config = dict(
    parallel_block=False,
    init='uniform',
    init_std_qkv=0.0348,
    beta1=0.95,
    beta2=0.98,
    schedule='cos',
    max_seq_len=256,
    max_steps=4520,
)
MLP neurons of a small language model. Each row is named by its layer, matrix (up: input weights) and neuron, and shows model dimensions 0-191. Each number is 500 + 40 x the weight over its row's rms, rounded and kept within 0 to 999. Numbers have three digits each.
Before each neuron's rows, "fires after" lists the tokens most often just before its 100 highest values on Wikipedia text that the model never trained on. A number after a token or word is its count.

fires after: "c" 49, "el" 9, "C" 7, "Cl" 6
L7.up444:538528502598501454523483490505567480453502525515520498529519538477477574546532451541486550509426551522533469530555492485605505542520496556498443498441544480501412548474471474517501453471524502499504559474480536540416526506605411507525526499511548543536512517493503561466444572476494516486513486414494464495428459511505562439570473580501488512508498429465560470485515482503574487508553470573482520489524421494481512474544486509497454470492533508524484508534525461493541493492497552566476523526465564485482543482541522506544442479545449532527625548508440517445471565563518443512

fires after: "es" 19, "em" 12, "or" 11, "an" 10, "ev" 10, "m" 9
L4.up623:453523507509456434576480514501546466521522520492550476445507468491498490477516540539566446514518526537493440522548526465530562517455510488558509515506466432557442440510461570529419442534469430510502446402480572559517480474506460492552574482486470491497443599523547590489503482495471541480502531471497498479492476536577463475528470517434506477528489483397458483471560504526559456506492560501454499567517486466525490521478497531497465555540498511498456550537479488480458436495473491487471443498471584502455469468465477612536527376504564445471547461489499511493520535518442460510

fires after: "- " 33, ". " 7, "\n" 5, "===" 5, "(" 5, "In " 5
L4.up36:537491480529487492497533444504466474552401524585486513483473533537627510521495478559493473506408503486495446527493447481511534506458477374508492570473485458523477471482462456515505462468395479481529489514505475429444529425521469631460456511462454521496487523575506498459466526505505555501483485510489552553432415503549507530529463435479443542537547541490494542491502492504454514519496571467461538590570546522471465505481508508487499534483462480494492530473542560476506477543445513555446464489545476519463491479534429547464500439462492507434493452514473458488517573491495529558

fires after: "el" 17, "ro" 16, "y" 15, "re" 8, "m" 8, "es" 5
L3.up405:485519517490508532552406446523515473495531554557550489457553520445518488487525527545450408509492523501488521470514550508484594490496410532484525489475403424567437474480434550583488423561497447482503523447504513564496518474490476507514540483498494580505494544509612495499564505531422551485518503456494483524489411493577521526519421516510531499490504467439486505536579487482443436515525536433557469495543508493571471494442471522495483489524474520490441528504488518486485442517504504509436451518561486507449518462472465542539484436487565504524487470499439495569421520511536431500

fires after: "S" 16, "- " 13, "E" 6, "er" 6, "T" 6, "y" 5
L9.up118:490493528548503464515449517562527508486527568515550468495501547489497531467510555544498455482466507467498492500484490519503522564464436461491460537449455492489396503453525557538504480493443439466579491489430499500438487429559484540546541418462430482523421523557517501524472491484517605481506529443476518476495478528584484448465429453471469497562539555460483536557548502552508449542499555481432499547498433420510468518472506554562531550553448499511445539459504462522422532487487461500491537479497526498487518498520559485442482536537461447558590425404489525470487507471521452490

fires after: "em" 14, "op" 12, "ov" 11, "or" 9, "per" 9, "ol" 8
L4.up574:467463495539500481502501496443516458496522509437539559468515530563543516437505519461509520541486540504424515562483536508463486534511516533550547451487491463525435470554501524483415465481464522519526455446451519500549410389584544447540516418518522546521435608501560575502523505444481552404466490446535517494488522600590449485558478523489476452496492463494466479470525508520545458466470574487426448549536503473464409530494475509561460504482483530535420507515470472483437498452465505484499465464482553532466474454521539514546464439484525505444480474483522529505516490467524517525

fires after: "\n\n" 36, "M" 17, ")" 6, "er" 5, "y" 5
L4.up222:459491494494444441519501518525553508460497564492531500499499554525474509482507539521467528532462492447444513476575541462468514502418411520563507576518480506499565498469475477560479546503444491531549494475449503522484435469520511515595535535431480486541489561556509582502464496454448538499469464483506459534479481522501561434487411462512475384583544509470543459566504416505512458466522572446416482514511484558551524508477480474561465616519499476491480543497575510501421502466499507515473536448502481480493577458430519506473494510503457460464543478515452549526511544496443467502

fires after: "c" 31, "C" 29, "B" 11, " " 7, "b" 5, "ec" 4
L5.up246:531515479583533483536478425454542479516543510461518541481555514464494533433532524463574467519483556528505460520483507479525489438464472547519473470478520459524468505428446542545475457522542512500518530496438542547499454506623405515445522500553561550511474560484527530507430483465492502444519466518520485529463508514511501478430534476544545546516499452418495505593519461582530499546519498500544499523498424427460515489527524508465418489519493513450513461519561427492509514572456494470600522507485554483423490458541494530594474526571466474529535509546501569507425526512485436493

fires after: "18" 27, "\n\n" 20, "19" 13, "In " 9, "in " 9, "\n" 4
L2.up297:487470541402421505557496511505539457572522538536517499497459555554502502518526446470579495563432492522515547461457512473518512527509450454508503435503460475587474480550498528531428474520460523491524503498481473481442487473506463542482563517477417563537538527564488492481478514506442456561550528467483551504463452546602445539466502414585540467505554490493537506531487498604503510465534499552502545597533565510475440531509520570489441466463488530511441497559487469450437469484488533512466494497484478557448484516510461487477483434498489472424491444507438451536492572553513518486

fires after: "C" 45, "N" 26, "n" 18, "c" 6, "inc" 5
L5.up696:520472510534458526601539522542486471543477578525587459485548485514486503484493479539539416528538557487482471585468526499515539432455484517515503489536498472508411439452483596532493470519520450526559541480476513528503469497499366578490493496482509558451502563501537511533468502470423550469586535460490469517512462475550484421477535514492459488491485478477494514515495450535562482533531511514465500582546488458473479536493525499499464483510508544479534460548510476423478486563387554531562500534488505528403503463630494536501486466486540493546548531527569464476489510514508493515

fires after: "c" 23, "w" 15, "gr" 14, "J" 9, "C" 7, "f" 6
L4.up301:457493529467442457525502470437474479499575507548434550427513528513479418464535518515563445527481491524539464423464474482579489527493445568441564480474531488529480466494442581563501470544468523498503502459419500441502474549530446527501474505498481505502472539491519490483435545458483450446628518532516472451436471476554515511433488451524548508464473505483512512600472494496495420540501526545529509509607474499485473508518566506503438541475436550468516446514533460474499450523464467448524506467538501559388493511554474501500418530524510470541578497505497496514465524485537490453

fires after: "C" 16, "c" 15, "b" 13, "- " 10, "B" 8
L7.up385:547466531545540450488453505490507514532503554461552480469519563528486493430510477429556497518502574526506554563424483516446497460460442455597515457494466454538421488506526591510464511533561563484525477512482508458513481502503453543442526530439489491465511534494451511501423547438463452442567533452558497457477491528566565425508487456461481526455533536525454512522499474589523510481491494504490492552462426494528510487496532493543523461527536538477482490561560509472402471610501551484569522468527494534411492451551497560518517517557521508531514489436515533504436516472480505565

fires after: "c" 21, "g" 21, "C" 20, "a" 14, "G" 7, "oc" 7
L5.up136:459532437509441483483492477482505455500484491561480489556504489518477501530525507475530474480497600492494462509536495445452513442477432510471484564442624548551438481455472567497537479542561522456542537483481488482476492533541454464490545461493532552476535472484561466447476544492472479400585489582469419475492481500532534476521525512496550489483477498417593530584458454485536408495496509518495473482484528513530535490547503528500469460584453525437508417502556474473515460486438529471528537506484508523426467484506555597545430431520456496530480499528521492548444477487439479481